From a checkpoint of a small transformer trained on Wikipedia.
Architecture: RMSNorm before each block, rotary positions, no biases in attention or MLP.
MLP neurons of a small language model. Each row is named by its layer, matrix (gate and up: input weights; down: output weights) and neuron, and shows model dimensions 32-127. Each number is 50 + 10 x the weight over its row's rms, rounded and kept within 0 to 99. A neuron's up and down rows have the sign that makes its largest values positive.
After each neuron's rows, "fires on" lists the tokens most often at its 100 highest values on Wikipedia text that the model never trained on.

L3.gate626:38 33 61 40 53 62 71 56 57 28 45 58 61 40 41 47 41 63 59 57 33 37 51 45 50 50 31 59 57 68 54 41 48 50 56 34 55 53 44 33 47 48 56 40 39 63 47 54 44 40 40 43 49 47 55 52 51 50 60 52 62 50 50 68 46 48 36 52 50 56 46 51 54 50 30 44 36 50 42 47 60 34 69 62 58 31 69 44 39 50 46 34 55 49 55 42
L3.up626:44 51 65 50 49 69 39 51 62 39 55 53 76 40 39 53 36 52 60 56 30 44 46 47 51 64 42 67 62 58 58 52 47 51 48 40 44 50 56 51 41 43 51 52 43 55 43 45 49 44 44 48 46 43 52 59 47 46 64 49 71 49 52 71 46 50 43 45 52 52 54 40 52 50 49 51 39 50 33 60 65 36 58 65 53 46 61 46 54 56 55 31 34 54 58 47
L3.down626:48 51 48 49 48 41 44 48 57 57 62 58 60 47 39 38 46 51 43 47 43 55 58 40 59 69 54 63 50 35 56 40 45 43 51 55 41 48 49 49 56 57 44 59 51 42 46 37 49 45 76 56 52 55 44 54 41 50 50 56 83 56 42 39 37 67 57 61 49 49 39 53 56 58 49 62 55 52 33 50 67 50 52 59 56 38 43 45 42 62 60 44 30 36 49 46
fires on: " de"

L2.gate28:44 51 60 53 49 61 45 27 70 63 35 49 46 57 52 43 42 36 40 47 38 48 50 51 50 43 47 42 61 41 51 46 36 46 55 48 33 47 56 67 37 42 39 68 45 49 42 44 54 68 63 45 38 41 54 31 56 40 29 49 41 40 51 59 37 62 38 58 46 65 48 40 37 48 42 64 60 55 57 45 52 48 51 63 35 41 57 33 41 51 42 63 26 54 34 61
L2.up28:49 39 62 43 64 74 56 53 62 52 29 66 48 50 56 43 55 65 47 40 42 51 45 40 42 49 62 39 41 60 64 53 75 49 50 50 58 51 48 46 45 48 71 49 50 65 46 51 45 45 46 47 41 61 56 54 64 42 44 54 45 45 53 54 47 61 55 53 75 36 47 49 44 56 43 40 46 43 55 57 50 56 56 59 57 43 53 50 64 43 41 48 51 67 74 41
L2.down28:47 51 55 50 57 60 59 61 67 51 51 53 57 51 57 38 42 52 40 53 63 51 32 37 37 41 60 49 56 55 66 51 62 41 57 68 51 59 44 48 56 61 68 32 42 56 58 34 50 59 36 43 25 48 45 54 70 52 45 48 42 65 26 65 59 52 57 73 51 56 39 57 38 35 41 42 51 43 55 62 49 43 59 65 49 56 68 68 40 41 53 68 46 39 62 39
fires on: " con", " Con", "con", " mi", "ob"

L5.gate167:43 69 49 61 56 59 57 58 43 55 38 46 56 53 43 50 55 66 62 42 57 48 36 48 42 65 49 48 41 67 43 60 49 55 52 26 73 59 51 50 36 58 54 66 46 38 48 58 50 57 67 64 57 61 50 44 54 74 40 50 40 57 49 50 51 76 49 43 55 54 54 58 51 43 63 74 49 56 26 50 43 39 59 56 37 41 40 42 54 73 42 31 39 58 56 46
L5.up167:33 41 61 52 41 56 55 47 33 52 52 40 50 48 59 42 65 62 37 38 40 55 45 63 49 47 51 57 37 52 64 56 36 34 45 39 61 37 72 41 68 49 43 43 67 47 49 56 40 42 43 45 53 53 45 42 53 46 58 62 35 54 54 54 33 49 36 44 45 43 53 58 61 31 64 60 50 52 35 36 47 58 51 60 59 46 50 53 64 56 61 57 25 63 33 46
L5.down167:65 54 32 68 56 41 34 58 61 51 54 53 38 32 51 55 19 38 63 56 58 46 47 34 55 54 41 60 56 61 45 38 57 37 64 67 38 39 36 55 45 46 51 54 54 37 57 30 50 52 52 59 40 49 52 45 55 43 40 60 58 42 60 36 52 36 61 49 45 52 26 35 56 59 32 55 51 60 54 48 56 53 51 51 57 66 59 57 56 35 44 61 51 34 47 46
fires on: ",", " It", " it", "8"

L3.gate598:63 44 64 36 46 51 43 44 47 49 44 60 45 51 65 60 53 37 47 40 36 44 28 34 54 60 53 41 41 44 29 53 47 59 46 41 60 39 58 59 42 61 34 44 57 70 45 57 46 48 57 48 69 54 59 51 52 42 68 50 51 43 25 55 49 43 50 59 46 47 50 63 51 50 43 55 45 43 44 65 66 69 42 45 39 59 32 59 32 29 47 68 47 49 62 30
L3.up598:72 31 66 32 42 48 40 57 63 58 47 56 44 52 64 63 39 50 41 52 58 54 40 44 42 54 55 44 38 39 43 44 50 53 50 41 51 44 63 58 50 50 43 46 61 67 39 56 27 24 52 36 57 51 66 57 50 44 62 56 54 49 53 51 39 36 38 70 40 37 70 61 39 60 41 40 34 51 37 57 64 55 44 45 50 35 42 59 37 51 46 43 55 47 65 55
L3.down598:56 51 54 54 46 64 51 54 70 46 50 61 62 55 56 50 40 38 37 55 68 62 50 58 45 75 34 36 80 28 52 53 62 70 51 68 57 43 37 44 57 49 50 63 50 44 56 50 46 52 40 43 44 51 36 57 57 57 48 65 80 53 48 45 36 39 36 45 49 54 53 53 53 44 40 55 41 55 58 51 55 64 51 57 51 30 51 42 29 46 50 54 60 80 55 51
fires on: "1", "2", "7", "8", "9"

L3.gate49:56 25 44 49 52 50 57 41 46 48 58 49 49 50 56 48 38 65 52 46 44 55 41 52 38 47 54 55 45 65 45 46 53 68 47 56 57 36 47 59 37 56 48 45 52 73 55 50 55 44 49 61 59 36 66 48 61 59 68 50 57 58 49 36 63 45 35 45 52 39 42 36 70 55 70 52 33 51 52 47 42 47 55 38 53 46 53 32 44 33 45 54 63 49 59 35
L3.up49:47 41 51 47 42 42 48 41 32 21 58 42 63 56 59 46 52 48 51 48 38 50 51 39 62 58 43 49 41 60 49 41 57 59 39 31 62 47 43 53 55 35 53 55 46 63 50 48 48 37 62 60 53 27 59 52 44 75 71 47 65 62 47 42 55 48 26 43 52 36 39 17 60 50 55 48 53 51 57 53 50 59 58 43 50 53 49 30 45 33 55 46 41 36 43 45
L3.down49:44 41 39 73 53 58 53 55 62 76 50 65 56 46 45 30 43 50 52 44 48 62 50 46 50 32 47 67 61 62 54 53 50 41 33 67 54 54 50 48 31 62 54 48 61 56 46 60 67 52 31 49 53 47 67 49 67 40 49 38 67 63 58 41 51 47 46 55 40 63 59 62 51 55 49 53 43 41 46 67 42 43 48 56 64 37 46 55 46 56 39 47 44 54 59 58
fires on: " do", " la", " love", " de", "zy", "La"

L2.gate632:31 54 55 50 39 49 58 54 72 33 35 51 60 44 47 62 62 55 48 45 63 44 60 28 79 44 51 56 57 54 51 64 42 57 46 47 59 51 61 46 62 46 65 39 51 49 66 44 53 62 41 60 59 55 63 53 39 45 45 52 62 43 65 57 55 32 64 50 62 50 57 55 54 59 57 46 48 51 80 52 49 55 30 50 37 56 38 54 56 43 45 57 45 72 47 48
L2.up632:32 60 58 66 43 46 59 43 39 67 49 59 37 40 48 65 80 46 31 43 54 34 54 59 55 35 34 68 49 40 59 46 41 56 59 38 66 30 75 53 70 50 59 39 39 46 51 42 51 53 63 62 49 67 45 63 61 45 48 62 58 53 52 54 48 30 67 30 46 55 72 49 66 55 54 54 58 51 62 47 50 53 47 49 64 43 48 52 59 47 63 57 58 73 57 41
L2.down632:53 54 32 61 40 30 56 32 73 57 46 45 62 49 53 47 34 43 49 55 45 48 62 54 59 47 41 46 54 37 44 48 37 48 52 67 52 43 31 51 41 54 63 67 46 38 61 50 51 25 36 54 31 47 45 43 41 44 45 47 53 53 63 51 37 39 60 57 59 43 33 52 66 45 48 52 60 56 64 43 79 63 56 53 44 66 57 38 43 61 47 54 71 58 60 46
fires on: "ed", "List", "d", "w"

L5.gate291:60 47 42 45 52 53 38 41 50 28 42 56 53 52 60 51 58 33 27 46 65 53 42 56 47 52 44 49 57 46 52 65 63 52 38 21 44 62 58 40 47 47 47 64 48 48 36 63 59 46 56 58 42 49 45 39 36 40 64 40 45 52 49 38 48 42 40 49 52 44 56 54 53 56 59 62 36 51 55 63 46 22 42 70 57 56 48 46 54 45 53 37 60 48 60 56
L5.up291:37 52 44 47 57 55 34 48 49 36 38 58 36 47 60 59 55 54 45 59 38 58 42 60 45 51 52 54 42 37 44 72 50 51 35 46 54 40 55 39 64 40 59 48 50 60 44 65 44 55 33 60 35 60 69 46 28 34 59 43 71 55 56 55 45 39 38 64 35 48 60 40 53 56 52 32 40 68 59 46 37 54 48 45 38 45 50 67 56 52 57 51 27 30 65 75
L5.down291:53 60 49 64 38 47 58 55 52 57 57 50 30 59 39 29 58 45 54 57 61 53 50 45 53 52 53 49 49 35 51 63 41 55 38 50 52 61 42 39 45 44 64 64 51 37 32 51 60 58 83 37 61 44 60 50 51 62 40 46 45 46 31 40 39 53 58 50 55 64 51 53 64 48 63 54 62 57 24 68 45 49 32 38 53 47 49 55 51 37 43 54 58 34 43 37
fires on: " |"

L5.gate345:57 47 50 62 51 55 49 51 71 45 51 36 51 41 43 46 52 53 32 44 45 42 69 31 52 58 58 33 48 46 46 53 44 71 41 44 47 65 34 45 47 61 58 40 52 33 40 61 52 38 36 57 52 55 43 56 47 42 38 51 44 48 38 34 73 52 30 48 63 69 45 31 43 48 55 51 44 69 47 53 58 57 55 45 59 32 65 53 69 43 49 42 58 41 40 56
L5.up345:48 59 39 29 51 56 40 39 38 16 60 57 48 45 31 52 65 46 55 51 54 54 28 50 46 63 57 64 33 44 53 54 67 45 42 49 47 60 60 68 45 55 53 50 69 68 44 48 40 47 49 49 55 50 58 47 45 69 52 51 49 40 22 47 60 49 48 35 55 49 49 40 48 45 52 56 56 65 50 38 53 61 37 47 46 59 58 43 51 53 62 39 61 34 44 63
L5.down345:56 56 48 47 53 62 49 45 47 69 59 38 51 66 35 55 54 36 36 37 71 49 68 50 47 58 60 47 58 50 39 61 49 61 45 68 62 32 44 29 25 42 37 49 29 35 38 43 62 40 46 32 60 55 41 47 56 45 48 60 57 50 29 46 54 32 54 49 39 48 57 58 35 50 56 51 51 39 66 39 54 41 58 41 58 45 58 60 47 63 56 30 51 68 48 66
fires on: "s", "ing", "i", "er", "e", "it"

L3.gate116:41 26 45 71 52 38 56 47 43 42 57 49 45 40 44 44 67 45 48 54 37 43 45 56 31 41 43 65 52 50 49 47 57 56 51 58 43 61 38 45 57 44 42 45 45 56 48 54 40 47 38 68 41 35 60 63 53 56 71 36 69 40 49 61 56 55 41 58 51 67 57 47 57 41 48 53 35 60 60 57 54 35 40 61 38 50 50 30 47 54 33 60 47 48 41 44
L3.up116:48 40 42 54 53 45 65 26 39 28 60 43 43 48 48 76 43 48 57 43 45 64 47 39 53 70 29 38 59 58 39 44 56 47 52 54 48 45 49 30 57 44 61 52 54 57 39 55 48 53 42 45 55 46 60 37 51 40 41 44 50 54 41 67 42 61 31 45 54 48 55 44 57 58 64 43 29 39 28 57 40 43 46 53 52 49 70 33 49 42 62 42 28 46 34 47
L3.down116:48 43 51 52 48 43 51 44 45 56 67 44 46 48 49 64 51 38 43 70 44 70 45 58 53 40 40 59 60 59 45 48 46 53 42 54 62 54 38 34 39 48 48 37 60 58 49 51 64 49 53 59 41 47 67 51 27 54 69 51 63 54 52 51 49 58 46 58 38 50 70 60 71 50 56 35 49 59 42 50 62 53 59 65 56 44 54 42 56 46 53 73 43 58 48 40
fires on: " de", " De", "De"

L5.gate5:48 46 45 66 51 55 57 62 54 58 65 54 42 41 57 53 36 46 31 43 52 49 31 53 46 24 64 54 42 47 41 58 60 61 39 54 60 53 41 51 64 52 43 45 47 74 46 51 52 57 32 40 43 49 46 64 44 63 49 53 60 59 50 59 44 68 47 34 41 48 45 63 38 32 67 50 50 43 58 45 25 41 67 46 36 45 30 55 73 47 40 39 39 57 44 42
L5.up5:53 54 44 54 56 47 61 66 50 71 53 58 51 46 56 42 45 32 41 40 40 57 48 56 55 23 53 64 30 44 55 71 44 55 45 39 50 42 56 66 50 40 47 59 53 70 41 60 51 34 29 34 50 50 54 60 45 57 57 49 55 45 50 68 39 57 53 41 39 49 48 61 50 40 73 42 54 35 48 45 35 46 60 51 40 49 31 55 53 47 40 37 33 47 47 49
L5.down5:75 60 60 42 59 55 65 54 48 64 43 58 50 53 58 53 54 64 63 34 47 39 54 61 46 38 56 52 46 45 37 58 45 54 45 44 47 59 46 51 41 29 44 64 50 44 46 45 44 51 49 65 57 59 50 32 45 42 55 56 51 53 41 52 45 54 67 60 42 47 52 37 41 49 53 39 55 40 41 45 54 37 27 42 64 78 65 51 39 67 41 56 48 42 54 43
fires on: "d", "our", "rd", "nd", "de"

L5.gate628:34 43 56 56 63 53 52 72 47 40 51 52 67 54 55 32 43 35 48 43 35 76 60 49 40 39 64 34 45 59 60 36 71 55 44 65 54 51 50 66 42 51 53 36 44 57 64 48 36 50 58 46 50 53 59 65 57 63 64 48 47 56 37 68 51 42 50 48 46 76 40 52 53 62 54 57 62 71 64 41 47 45 46 57 31 52 36 64 57 51 47 53 65 44 46 43
L5.up628:45 43 56 47 53 63 44 61 51 47 53 61 75 42 53 36 34 50 47 66 39 56 53 66 39 45 51 40 58 48 48 43 68 67 30 65 53 59 65 68 49 50 48 45 41 54 63 52 44 61 49 43 51 63 49 68 55 61 63 49 44 67 49 61 37 49 47 44 46 67 56 40 44 66 59 55 74 41 51 51 60 56 50 55 35 68 49 57 63 50 41 66 67 37 65 58
L5.down628:52 42 55 48 32 58 38 55 37 64 56 41 60 52 56 53 51 43 60 39 60 46 38 55 49 52 60 41 51 44 55 48 48 31 58 56 51 69 30 59 62 39 48 62 54 32 59 67 58 28 49 67 45 55 51 55 39 57 44 50 56 47 48 46 40 51 61 87 51 53 50 49 40 61 41 63 54 53 61 54 53 53 39 44 42 46 30 50 48 56 56 60 52 44 65 50
fires on: "al", "co", " pre"

L2.gate103:47 60 60 52 50 57 61 54 56 44 45 68 55 50 44 52 47 42 63 31 64 70 45 32 54 40 74 40 34 23 44 34 52 61 58 47 53 32 50 46 42 45 54 39 45 51 58 49 51 71 40 50 41 43 40 59 50 61 71 63 44 52 35 50 49 35 52 44 66 42 41 44 50 65 58 40 44 71 40 51 56 70 39 49 65 53 51 41 53 52 61 73 47 57 54 42
L2.up103:61 48 49 53 47 64 73 41 59 51 66 63 41 58 64 75 58 62 52 55 64 50 53 33 54 43 55 34 49 42 35 44 66 53 40 62 45 50 45 48 49 48 34 34 46 58 66 56 47 53 56 49 62 47 46 49 55 62 50 43 49 55 45 60 48 40 38 62 38 41 67 43 49 54 44 53 46 74 51 60 51 73 51 49 54 52 42 57 64 62 57 71 31 63 55 48
L2.down103:43 54 34 49 43 47 44 44 57 45 59 61 69 50 49 46 37 46 67 57 58 59 45 38 65 65 48 33 49 55 34 57 60 64 35 36 47 42 75 57 31 56 49 34 61 39 51 53 52 70 46 58 34 55 43 49 54 69 47 60 66 59 61 39 49 53 40 56 37 63 54 59 50 50 52 56 47 35 50 66 50 57 53 45 60 66 49 66 47 59 47 51 51 50 58 61
fires on: "3", "7", "9", "ex", "4", "pal"

L3.gate473:37 58 52 37 33 44 44 59 43 63 42 62 43 44 53 37 54 36 43 54 44 67 50 54 57 41 58 60 45 46 49 59 57 69 45 39 56 55 57 44 35 38 53 49 65 57 44 64 62 55 52 60 55 63 44 48 53 42 47 58 46 47 44 41 37 75 55 43 50 45 51 48 52 56 45 76 31 57 49 42 68 47 35 57 28 35 36 56 42 30 41 48 38 61 59 55
L3.up473:46 55 52 59 50 53 46 56 33 51 28 43 44 57 51 45 43 46 45 43 43 44 44 45 56 74 59 64 71 43 59 36 47 33 55 48 56 27 61 59 52 47 62 61 48 51 49 53 40 59 65 58 38 45 58 28 49 58 58 56 58 35 44 44 46 45 44 47 46 52 67 52 38 49 44 43 43 54 44 59 46 58 53 48 78 48 47 64 62 53 53 57 42 39 49 63
L3.down473:64 63 55 61 49 48 46 49 59 52 43 48 58 41 49 54 46 45 47 44 51 64 41 47 53 49 42 53 49 18 40 33 41 67 44 62 54 44 30 48 58 52 63 66 55 68 38 51 62 28 72 57 57 45 39 34 66 46 19 40 50 57 41 36 42 52 67 56 46 66 53 39 45 49 61 56 35 57 53 56 49 45 47 48 38 47 45 45 41 46 60 46 53 60 43 51
fires on: " |"

L3.gate593:37 41 36 63 39 72 52 66 55 49 46 54 62 45 58 41 63 43 72 41 66 36 68 52 54 41 57 52 52 55 65 53 57 40 44 51 56 48 46 59 35 53 54 53 35 49 59 40 52 63 48 47 56 64 58 62 60 73 50 49 43 63 56 52 55 40 56 42 50 60 42 77 57 37 53 57 71 59 48 66 61 36 58 59 66 61 45 37 45 51 47 64 46 55 60 48
L3.up593:46 39 35 73 48 54 58 57 40 41 33 57 59 42 55 54 51 41 59 35 58 24 47 51 41 54 46 40 62 52 58 53 39 39 59 62 46 42 51 61 52 50 51 46 34 54 68 38 44 64 41 42 51 60 65 43 61 68 55 51 47 58 59 36 40 55 47 52 50 73 45 53 55 46 52 45 64 53 45 57 50 34 52 61 57 66 45 21 41 48 69 68 49 55 53 44
L3.down593:56 55 58 49 58 74 43 31 48 57 67 43 60 44 71 46 55 42 62 54 39 47 58 45 57 39 50 48 42 49 32 49 65 48 60 46 69 58 28 35 52 57 41 48 58 59 53 53 50 35 32 57 67 45 52 46 46 33 43 68 53 72 26 57 54 54 56 59 46 48 53 39 41 42 50 59 38 64 65 41 40 62 56 36 45 50 50 76 45 32 48 52 51 60 48 52
fires on: "co", "con", "side", " B", "ent", "E"

L2.gate332:43 64 44 62 58 37 48 38 33 64 45 53 43 56 55 44 30 41 51 47 65 44 43 54 52 39 47 46 69 63 36 35 67 45 56 37 61 57 71 64 56 52 42 42 45 46 42 58 55 51 45 46 39 53 67 62 35 44 33 47 55 43 50 52 49 49 50 34 58 45 52 62 47 43 48 67 51 63 61 36 58 29 37 58 67 40 34 55 56 66 47 55 54 50 80 60
L2.up332:60 61 47 47 58 50 52 37 36 37 44 61 53 60 66 41 52 28 63 51 33 53 51 56 47 61 41 37 53 45 39 47 40 52 66 45 58 58 46 44 42 57 43 57 79 48 68 53 47 56 34 37 61 49 57 35 55 56 54 49 57 63 50 59 59 47 35 63 52 61 51 56 51 43 31 54 35 40 46 45 56 53 52 40 52 33 39 57 35 46 59 53 55 48 51 37
L2.down332:57 56 68 46 48 48 38 54 31 41 55 56 46 61 39 42 52 47 62 52 53 58 45 37 60 62 63 59 31 46 69 64 49 63 34 53 76 42 32 40 41 52 49 39 61 39 51 35 44 33 57 44 66 43 52 51 63 67 42 45 50 62 56 53 57 51 44 72 28 51 47 51 45 42 41 49 43 49 37 52 43 54 49 54 31 50 50 63 45 43 52 54 43 47 40 35
fires on: "al", " than", " or", "ral", "8"

L2.gate425:40 53 44 43 51 55 53 49 56 33 62 48 67 61 64 33 59 48 62 50 38 56 55 42 42 33 58 35 59 54 54 75 56 53 53 51 43 35 51 47 38 58 42 62 51 36 43 59 39 49 51 54 43 61 50 36 64 57 42 55 64 31 47 63 28 44 40 64 65 52 47 52 60 43 51 55 41 48 56 51 58 51 46 54 43 50 28 48 44 41 52 47 44 57 55 41
L2.up425:50 57 38 49 45 53 49 49 55 39 51 36 54 63 50 38 64 44 51 57 39 63 59 50 45 36 42 50 52 57 70 55 47 45 61 42 62 23 50 49 38 55 49 56 51 38 58 60 43 40 57 53 46 50 48 35 65 53 57 64 56 37 41 54 32 39 52 58 61 53 42 51 54 37 42 42 53 43 54 73 60 48 38 47 41 45 41 47 33 45 55 33 48 69 65 42
L2.down425:44 70 51 53 49 84 40 67 46 41 42 47 48 68 49 26 49 61 69 40 56 71 44 64 71 39 66 44 65 46 66 57 59 52 40 62 60 40 56 23 61 62 51 49 54 47 46 61 47 47 44 53 51 66 48 48 58 43 45 48 44 43 42 57 41 41 42 60 36 56 44 63 70 40 35 59 43 50 41 46 48 42 61 49 49 45 52 48 42 35 72 50 57 57 59 38
fires on: "qui", "ür", "ü", "^{", "fri"

L2.gate149:42 38 64 52 62 50 41 49 57 63 59 52 47 53 51 19 52 58 49 41 56 66 41 54 52 57 47 46 62 59 50 51 55 68 68 46 65 63 60 62 43 45 53 52 40 50 66 20 36 46 67 28 40 56 43 47 63 51 53 71 46 49 54 67 59 50 64 51 57 41 40 50 54 34 50 63 57 46 48 50 47 31 62 54 44 35 55 47 49 44 47 58 63 50 64 54
L2.up149:36 49 61 55 53 35 52 54 56 63 62 52 63 55 38 40 41 61 50 42 61 56 38 67 45 68 57 50 65 43 53 49 54 73 52 45 54 66 42 55 43 41 48 55 57 50 44 42 50 29 68 34 53 50 32 56 61 50 60 59 59 48 70 41 62 36 66 38 69 32 57 54 49 49 54 63 41 44 63 33 54 52 45 56 41 42 59 61 57 41 41 49 72 54 49 67
L2.down149:60 49 64 46 47 45 42 51 81 47 56 44 62 60 71 58 49 68 54 46 50 45 35 52 38 55 58 63 43 54 47 59 44 58 70 40 58 57 45 59 46 39 45 45 67 47 46 54 61 43 59 59 42 57 57 18 63 66 39 72 52 46 61 55 59 32 57 46 50 56 52 75 51 34 58 61 42 45 59 47 60 63 43 57 48 49 47 39 52 49 49 69 69 54 53 58
fires on: " Vi", "vi", "graphic", "N"

L2.gate288:66 57 43 44 41 52 44 44 65 55 33 41 50 27 32 48 67 43 51 42 45 44 60 55 61 41 53 49 58 59 47 58 42 38 54 38 52 63 48 49 64 42 42 52 34 37 66 37 45 38 55 26 45 63 48 62 43 47 69 69 45 39 64 58 38 59 50 42 53 47 48 57 51 61 57 61 54 52 69 61 35 47 46 42 51 44 53 43 58 50 56 59 46 50 59 57
L2.up288:43 44 44 66 47 51 52 64 56 66 40 59 46 39 44 45 61 48 53 71 56 50 66 49 42 46 37 48 57 45 39 55 57 49 69 61 41 54 50 51 45 42 49 57 34 30 40 40 62 41 60 38 40 57 44 37 66 55 56 65 25 51 48 59 47 52 49 56 52 36 58 37 66 57 44 60 55 34 39 50 56 55 58 61 61 53 61 49 35 30 55 38 42 55 55 36
L2.down288:34 56 49 50 46 41 44 50 30 39 41 47 57 38 56 39 43 58 49 48 62 43 49 47 37 62 32 53 44 51 60 47 53 53 49 57 46 50 51 37 64 34 44 33 46 45 52 58 57 51 60 41 34 51 55 41 59 44 50 65 53 60 60 49 60 30 49 61 64 56 59 50 73 66 49 45 55 50 56 47 43 41 25 72 59 53 48 64 44 49 44 50 58 69 57 59
fires on: " also", " then", ":", " now", " early", " since"

L3.gate444:48 60 50 50 66 39 61 41 43 49 31 31 39 49 56 53 37 57 51 50 66 48 42 33 63 49 54 57 40 52 53 58 42 58 50 46 34 49 50 59 43 69 45 48 54 60 48 41 64 28 41 51 61 55 37 26 43 32 57 61 67 64 47 33 53 41 55 50 47 58 37 48 41 52 52 57 56 57 43 68 70 69 58 43 60 53 44 42 52 63 44 53 44 46 60 66
L3.up444:31 50 37 37 52 47 55 55 47 49 38 36 52 36 51 43 49 55 53 65 60 54 42 48 45 69 54 70 50 43 36 46 50 43 64 42 36 53 35 61 36 61 46 32 49 59 49 55 62 32 43 50 61 43 35 40 52 63 54 64 54 50 53 41 48 44 34 47 53 49 49 51 40 46 37 34 38 68 45 64 57 72 52 37 65 47 57 50 36 60 52 47 45 27 57 71
L3.down444:43 56 55 62 48 54 46 34 57 56 37 43 57 64 56 59 46 74 58 57 36 50 59 52 56 45 44 57 68 53 57 42 57 48 70 42 47 60 47 56 34 44 26 50 60 49 54 49 42 23 51 48 52 49 45 65 60 51 65 54 37 40 34 56 53 61 54 54 48 49 43 48 46 46 48 50 40 50 52 57 41 65 43 45 52 41 56 47 39 59 35 56 35 33 38 38
fires on: "s", ".", "er", "ball"

L3.gate433:43 66 67 51 44 46 46 52 66 66 52 69 39 43 39 54 22 45 42 42 51 59 35 46 52 63 52 41 63 66 57 51 53 59 57 44 48 60 58 60 57 57 67 64 58 69 32 60 63 57 69 49 43 62 49 33 50 44 58 46 45 60 62 42 30 52 56 54 48 38 57 63 51 45 50 64 48 78 50 34 43 41 43 56 43 42 40 57 54 36 53 32 58 32 54 61
L3.up433:54 53 45 51 52 46 50 53 41 54 53 51 38 33 40 44 42 60 51 39 39 49 46 63 41 64 43 39 74 71 29 33 50 37 51 51 48 54 51 28 68 38 45 47 73 55 47 55 34 62 56 53 57 49 70 57 47 38 65 62 42 58 40 60 39 47 33 65 60 54 63 47 34 51 42 49 39 65 50 52 53 49 67 34 47 41 52 46 66 44 57 75 28 52 44 52
L3.down433:60 61 67 52 58 41 53 55 58 65 52 66 49 55 59 49 41 31 57 44 47 55 44 50 45 50 56 52 45 31 57 28 48 63 49 62 60 29 47 35 46 50 58 57 55 42 50 77 55 53 68 34 55 50 37 43 53 55 29 50 51 37 58 40 28 63 57 57 48 58 39 49 56 48 51 62 48 37 47 61 55 41 53 53 55 67 38 54 42 50 40 35 64 57 57 39
fires on: " |", "8", "7"

L3.gate483:49 37 41 48 39 67 40 47 61 56 42 51 48 52 50 57 59 47 48 39 39 39 49 61 74 29 52 57 57 41 39 55 56 29 61 40 53 68 57 44 41 55 43 42 39 46 55 47 50 56 62 32 65 40 36 50 49 37 58 35 41 39 60 45 53 40 55 59 59 40 48 46 64 53 49 47 48 58 56 52 35 51 48 49 63 52 73 29 60 55 77 45 51 53 56 55
L3.up483:42 43 27 62 50 46 48 67 54 59 56 42 48 50 63 40 54 64 53 48 43 54 43 42 52 53 66 56 52 57 43 57 59 37 32 46 59 35 50 47 63 62 52 41 53 43 64 38 56 39 48 57 60 34 49 42 68 49 28 48 55 48 68 66 27 58 43 60 52 52 55 57 61 48 45 38 40 54 69 45 60 64 60 38 41 44 42 70 47 60 60 24 55 64 63 48
L3.down483:49 63 55 43 45 37 54 58 51 65 34 47 62 51 37 39 50 53 49 50 42 49 42 57 61 36 30 55 57 51 61 47 54 56 50 52 51 50 52 44 35 36 42 38 44 51 43 69 58 41 41 43 45 49 51 44 34 48 45 75 38 54 47 46 40 45 68 61 57 31 59 57 67 49 52 55 50 49 45 54 48 60 47 34 75 56 50 43 44 58 52 60 29 54 47 33
fires on: "tro", "tra", " record", "---|---|---|---|", "stra", "ly"

L3.gate481:50 50 60 65 59 61 68 45 55 42 36 55 60 65 64 54 66 55 38 39 56 55 57 60 64 44 52 72 58 53 62 59 42 43 47 53 54 52 36 47 36 62 52 50 33 62 47 62 50 53 45 66 45 30 56 38 69 42 40 56 59 54 50 55 57 58 54 55 46 62 41 42 43 47 60 53 42 37 61 43 46 44 45 50 70 47 61 44 30 45 55 68 57 55 45 39
L3.up481:35 43 47 48 59 49 58 59 63 64 49 48 70 35 51 52 41 65 49 55 64 51 35 49 52 43 47 20 32 50 57 47 60 56 42 66 53 61 43 69 67 54 57 48 38 49 49 34 43 36 60 35 46 38 52 49 60 49 51 50 52 50 53 44 48 49 54 58 60 46 39 33 63 40 44 47 60 61 48 56 43 67 66 47 38 50 39 61 33 48 49 61 47 52 50 40
L3.down481:46 67 41 59 54 42 55 48 56 49 44 48 38 44 70 56 48 60 39 47 60 36 44 38 60 45 60 44 55 49 65 47 58 31 57 64 45 49 33 67 48 71 43 56 37 51 64 26 55 57 57 58 53 56 37 54 42 59 55 45 49 47 56 54 61 57 72 37 56 65 46 39 32 40 31 54 51 64 57 49 43 61 64 60 46 51 54 54 29 43 43 52 47 47 49 58
fires on: " con", " Con", "Con", " war", "con"